config.toml
intermediate_size = 2304
hidden_act = "swiglu"
positions = "rope"
attn_scale = 0.125
init_std_qkv = 0.0214
init_std_o = 0.00456
learning_rate = 0.00793
lr_mult_o = 2.0
lr_mult_up = 0.886
max_grad_norm = 1.0
decay_shape = "linear"
max_seq_len = 512
doc_mask = true
max_steps = 6604
MLP neurons of a small language model. Each row is named by its layer, matrix (gate and up: input weights) and neuron, and shows model dimensions 48-239. Each number is 500 + 25 x the weight over its row's rms, rounded and kept within 0 to 999. Numbers have three digits each. A neuron's up and down rows have the sign that makes its largest values positive.
After each neuron's rows, "fires on" lists the tokens most often at its 100 highest values on Wikipedia text that the model never trained on.

L2.gate193:523524505525498498490494505484486454481514503479512519472519497485467521451514501458484527493496469509493504504484540474515478522501465475479554548531482483511533459518516492507490444517483543494510529473502501530516526528519491512494501504507508487498516510522510481527502549485490521463511491505495496498496528477508511468554509512527529470547508503481483447492493509455483511490502515492507531514497482527482500446476464506498481490512535523498481528539515514524533529492460479469497483500508509500486462471518534507523488470507505479495499473504501498485510492537488484519
L2.up193:522507503511533512495510486468493491517497523502510498505513478475476522462509497464477514486493444521469538489503493481502473559538475504506562550539490468523508433512516511515456487469509492532510513460500448528523541509514510511516490496462514482517513488490482506522518527537518548492487499520519484513506539489496506475521523489519543472554498504547498476528507506495485511492542501480509492521456463526546481428448454493482520531531527499508499491478506492496499532480479502448528502503508492507476463491536471516491488478517479476459491496523501485505513483522503480495
fires on: " |\n"

L2.gate460:458541461506487509498493503508549489510484490537505466495473582485565546499508528511455465482486535496465505534481498526505522457542494465466482480507522535491496509486485490489502522493465518485525480453533481485508515483470516515535492471520496454474523518535453515467522526518508558501516512477480530541501489505513495480508539473475507473484497472496524514489523487499516488520533507477478487478499564528506494518493449523515516478511528513548516519508499483496522526517478494560479501457481481550497513505468505518501510477517528485516493513525512497512503507523471490494
L2.up460:504523488498495523474479513503525503486502459514505505539479538510526494502505494504486492504502515514471493511484516520451515495525527503522486482512524501456447534526469516470473511494458511502511508491515500463456481450536532515454509531498468498477498516509480494454527527461476522532505513454443503506502488453525495517480493477531480520501477493453500508456490511482528510479497510470495509449470493507543507514560449496532517470494482491536444550464449491537495488501492528529503454437503494596502476505483514515530477471469520503571503527506503484502494499493460451473
fires on: " ", " among"

L2.gate44:540484465527540501518553486461538535446488476476470484479492497496499508500513487500494516499487548493513509515527503514511527489517563503503534472499471496481532444537493563422497524445474532507480471518518528515504517501470501490482521484508471544459476476559489490485503459498491486522562558516520514479492531504518521483494498502497515463487507522542482496538478500490493472472521474498510503513492448482477483508456495499489512508505504474487492500474527498484520474496524518536495489513464524500491473539471510508509495511502482485469477497535517528522502540524525546478
L2.up44:494533484509492547467504457531528513487516477476504496494495505499538510477519522456506507501480485519481494481499449504484508514516506469465498548471433478474502490485525475524536520526496493459510437448503510519522457494478482497516494503562518546529532525505475450491531514507471523528506559494528479505505478491525468460511540491499518526486472513464540551528480507469516492489477514513478493504558512516477514469487491509461491499489513485501484514521508469500510475538496476504484496525508504516523496518504465544509476479492453521518491446526501510542508495535479501492
fires on: "In", ".", " of", " in", " more", " one"

L8.gate1488:495527490499488482492545520536471469513555489503485481478534508485547510479531478520480488467440443491510457511483546479499522500513513475519522527490505462531481475537503522517474523507463534484467507528499463505497535537500546521497531463507522485471484477476456494478493492470476528497495530493503489424508473513499481537504482516465519493530511473522541521502492448459467507510490486524462512531519422487480509483505492507471512463470542508518487474497476476530517514573491505522524533497559517505481487541417518498494481503531478494479510491511501475460511527485486503523
L8.up1488:526503491504539506511488487497517510499533509513498511440490507475550509435513507452469531523503465436496517510474530497504520498473514448470537558519497493526472481478488509498523529525508520497507503436495465502483511514454550496535550473482471531496514486484478501477533441517446493515481526509491468524532479524494514522497528482484479481569539539466508478495480505460495469516509495504459523507548522506474559487486449516505521535516536496497483494491497477526503560474497511508527519502516515449470481490467492466497472504531436506510534530479448470521468495515536508482
fires on: " in", ",", " across", "In"

L2.gate1198:513487499448501496476506475490465509490504476522496541484485553515462534465516551467484489490481491513488497488479475497508531486503469494506509498483498508494540518489492519490535498484468523521471469487478579508522528521515478440494474483474507464516504494498500528497508521496510534516507516513483491494492533517517518485514527514497451510531456495470506446501513516510487474484530514530474449524528512539517529549496478531483490463484471487511520480484505469514539470458526475524498519526502511519510466498527486442516522482485514501518519535501499480503482496492511494481
L2.up1198:485516507477512495453510505476462510503488485485478505532516552500486523470490536495483506488470494502511509491494478499502499475545461508520506517479518529458524498495505488478514489494464527522495475496464546499507534489500499467517503465518527496499487502503506489462508489510509503520492501513505521476468478528502500474506531516522473538501495513491529455496504522508499474467542496496480430505539512506491534548525485528487504498508448490516513500490518435525498481505537448493494502535536510529514474482507509443495497469513498495526484514535507490511466510470535510486
fires on: ",", " @", " at", " into", " from", " in"

L2.gate1929:520449498511479480505452532483517495501518475481466455543459491526483475514479517554475539552555535489456513495499569461478518519502485506511528491487478494507515495520508485521491494484494487483543477516490462479510458524506535465471524503507486438509511516522523474519489458517525485532582487523486498468504527486467471513523489475522460518481515486482504483514481477487488492501458538508486507541517488486522492484487491489501494513511491498512490534505544491538509494502484497505497497487474529478488484489483518484514499475521533509540499482519504484510491513482502472550
L2.up1929:427499531499474494506511537488484487540499429497477479519546497507493481489518451522502497528528529499450475488522504510524516519518513517500490464537526502494444513538471491534524538498486488468514476503496462495537492532476479501476567530464469506528493481469469528492528493479563502558485512463510504458488491487529500516503488526487519524496520442492492520515535483548541521479486467508519522502510531465497498540512503526477517470472488508514475486489527497484465536510507447455479471505490478514504508499543524493519527464526516497487507474480454501510479517471522537476
fires on: ")", " •", " ", ");", "-", ";"

L8.gate1911:493492523496513492536518476504481485483481476546495511497463500533496476529485532534516534459500492459450477534525488500455455511473523450529501498461501490525547468494472502474538505511498539476512482534530483522540483493491459511494470524483491470544487471545496498544498522478496482483462539496476474517481474503462482524473459514511468520518515490540465514496494530558470551464505526474511486473494465431497516502528507473481494478535533498521518515478486462496468508461520506459465522431535458483488527503475468522508502508475464528509504513465482499509476488506496491505
L8.up1911:547560535548473489509524498500490450466492478487494508516497468505537496483571503469521491457519484507487495501465504553479528523503550473527505520546486483488495496502494547528491501514512528495525510496508495521479531529517491545509474493496478451514512497537487511512495478506490502487479498522470499521511428490509506484475510499459477476470513500528480515491510513541478556528499509498467530470486537479477504526512490516509538466473461490520526482482506455485543509471485489534496483479540487489513507437530525494488502495503514467465526557481457447515500501502477500533
fires on: " \"", " (", ".", ".\n"

L2.gate174:520478510492489461480517507547486521507501455523493502538482499534463514489487511494462528466479481512470498489508500541515543512555483500484503476476490496499510533494541564461493506533482478543471525500491492527527475492502481454484496476532502487521506459495494506498493532501503510532546514509521508505463530528544508476480493492505509468459518492479494508488535508532539491471495501506462473498543524479497531507504496504479500449498448515503530523514550443510510512506470473470477504496481519496503502481497503477492482560495478523508466461494510473462530506507483509538
L2.up174:546463510442508486490513513462490523494501522528528485494528507514532477500485492513500530480494502461536506507457420454506490499504446498506467493491471518524519496504507449510537471510474464506476487499482525507496525521430516524523528540495508485524513479499491571552490484531492478506525489480523530510453475475526487491484510465548529466455502470494491470498548514473524511542495500525474509512451528478565505507497482498484489524477457530487501524475463452474536496433506526518499518520444548463497485480461526481510467514515502498507489539487489509507544548479487507474
fires on: "at", " at", " of", " @", "it", " Great"

L2.gate1227:544504488550486490485519486520493521489493520450476495577474486498507510486500512507484486483491520491484494486545492473455542506496504508509466503478503460502530513529495522492479524488454508564486445471524479477509501498499500495543527478533459510493496525486528520501470513527439516498533515478489493513501474497500483475534490457545493501532462493494489511505552529511518497539491495514509548464497514524478495524552516495502477469472522490477495468475500492506515480472521529492493487498516533537487535483496472524502487509452520509544480523497531510475522460476492469493
L2.up1227:494531495498525516523496512476499521517515468487472450486525446507526502489519491485517503494425466469537522506498494490503506448514467493534493499459499485540498468546528500520528484525461489527519534530477509528506502454493507514495507500538490492558508526499501494507478543514468530501547532527487475521483495507482472497523579515509506486490506513558486556480495515481500471469488509520500517530484510481480511494497515507519489508496504476490498519472507497515488505436556508517504459511474547535501486490528479470501497539543516499489491547509525469504508508491505499482
fires on: " of", " at", " in", " do", " At"

L8.gate1529:501521538537469526498495502525455487452490533511483484495471494494490490520454552483498516458486516531502490488551508530522511452494538501506522497504506491562495525517501530498489509471502518516495512512503556530480511540465521507514503523506487525509470477490467538485508501479442496486470523536486478482501451457534489538491454501489506465499536482462505497500478528534517509522481507453516490503508497482518463520507504506477518459507499474523516464459440482525519490530519498499527466521472482469490512567498492489509516500510522510493509498516529529482462477450460472522
L8.up1529:477467468475475499492519488504555482462489546480490508443531494490530499492492502518498491521494476550501558480503548494507512496498515489473496509454480476510529453542455495495517493524517521466493502476468545480496481510511504495526514520502473543467504490492518540488499495473493457517496503536490499479517490468491494494506502472471484457498458524447497515481504513509492506507483518525494476499466503482493491526476463518510499477495500549485479435491467521501508461526489540500479492486479514463493484528492497536497502493505506543472553559465531493532514504510515488523
fires on: ",", " its", " in", " of", " during", " "

L2.gate1230:476608527498528475491509486495507496520487476484483503498516434494515492510467509478514492517496509479499441528563501476495525488514529497466520555502523495517530495480496568444491522488504529490509480510507493481540470509517529480510484502519496482443501523507524490496501489495523530510509513458454491569483476482529473574482476516500495558551465527500526495487502526517484490461481500493464468542491478433503504478518526481508487477499498516491495473487514507488516504442520497508465495464537523504522484494495513527493481452444506512540536493465478507542473505515523521486
L2.up1230:543486448524498513500497501527507531453473480420499518483460485496506525508511542494509453479499490459521468480490498493515506506539515505479560478482509540542535486486502498485529505495516516532509503481499482473499547536496547497474531500521518492500510526482465490529457500522490534485482525524507496482485501528494507527499472513533483486508471482542472458498528485492448481471495543458518480480495511494507448571483488511519512502492472539499516492479502522480504450542486492521555506490518483469517500506497530453513514473496472510492469478491504494531509493503515515504
fires on: " to", " in", " at", " (", " \"", " due"

L2.gate2016:541481510483474476507497458475484520509499425475506499515523501496474481483518523501481487526534485486505543521528519469517523449468446462487534471478472504514510533521440509485516495542511502503526533508483487532521493548529521497476476472493491437446506499493542496492470480482505443436509490496523477513492509493486539501477487546564521491544458502528497496482516426456442485492515536474471536467499488470498464518498495535494505493515533522504484538486491483484485517484488470464498500501498521527559494493537545527523472505504514460491554522497475472474484484548526488489
L2.up2016:515526530494498506489498469490520506533516429505512476513517511528476497476518548475453543529511491507462496500552509479472504451509418517492536474491439508511484486493478499522504517503470486549527502523498511535493497503456540454500506470538468488511521484501523538485497509490501483477524493506505491501494496496507520436504470495557476463543481484502477538502510486464476486535495509521481505498506542505532505517490500498519508503534493479478499467515483469516458499499517476488512527514496522547495461512520503500533455490475461464493521548477478473422499473526552505521
fires on: " States", " International", "International", " Country", " |\n", " country"

L2.gate1023:456503480508463471516496481467511524505518505456531528529476526446532513466507516465512477479538488448495514477512531476506490501512455494499500496505518503514486531471498511484532479516466518460540497480510512490508464522512536475512493553459463507443531464477502504502491488490492519500483533475497502493463489467551500543492492525529525477524473531461488511551522492471460494496479533489498536495532546511567538535481487547527474475512532506501516468499536510472490485513536437515468460508509427538501530515503501488474515492497515459528472528491486512451473520515525497540
L2.up1023:479486521506491486544498490519468481489504481510512501571493537482513498514480515532472514502510494468525517525504519512506480522528499519533458526461523507534496533522501518527508503474490538530477477493485533516516502467506512488490476513513472474499460513463521499478486512512498522505516513473478531511505485474577525489478498531518496490518460510468524494481537470490478511508488502560504473508461494493513522488527472482486460516538493495504535512531511522519422475507486462533487464484509470523506523516460503492466508481469492513505505500504548520470504457474492476515
fires on: " and", ",", " ", " from"

L2.gate2211:464523506491539500479476541534517490516475495497519468490507474509515491488483499519489441525510516535477462522474536475501518489498473517549504530510504525498491492488480508499596538508500444458448514513474510511498508539476496452506504439487529500476547486513503471519477541503517491516518500523499510515494520477509492460523496502457455496551444523514494462507542527488489464508498493493499520500508490446523479499500503520512500496474517503464513518510489499527487528440476512489457506495519498490549478532536509498506484477457531504530455480517504511511523490501465553489
L2.up2211:496485505495488516499464501502487508492482512514533493522511481519482497467435515493506440499506452502491483490452495456529502503537498473545525507512486491462491468524449507495564526504537477471484504524504494516476480505463490475490543504477521508498501506476519487501480499513534478475472513511517500503477554488471512456514516495508435509541520457469480499497505520526514515513476500514526487487492487468489497551551530500501534490459508490475470534486464500523503552477484493518485506488484514475555494524517497477474518511510523502535512495495491544519507469496528535467
fires on: " |", "\n", ";", " on", " by", ");"

L2.gate637:501481502503539523425493518524513531529512489451495514522466479524489496479520469480460530520548492497479529504502508530515504511505473480513488490519490494518503500468506521519518518442471482490461541545528538507487506447451526513463510533490467485542491483529475535549510526498497503478533509511498508495489466476490464511508546479501468500495504518506509515513539507502475534511489495516525521501521527477507474488472466515533505510489496508499478516541513495494529522463506496529519505530486513496537502524514508508491551500507523526482449488487482533501522486481481511499
L2.up637:499496505465469483512438469515531491498477493468522488501491475501466509495583490534514472481522471531478495513494480518492510516499504499508492485483509539527487493496484488510492501519497501468574465577496477487515505485503499507508543530473507489526522499494492519514502511522514529497527479483494489470533530512498533472495490487460442515496473505527476496537523516515470528555483482517507536494529520465461454501515506513515512506502491501512460532498532502468485499505504512485460515466488520478492508518491538527509490493475494509539509540535506476499505525491520526530
fires on: ";", " and", " than", " though", " however", ");"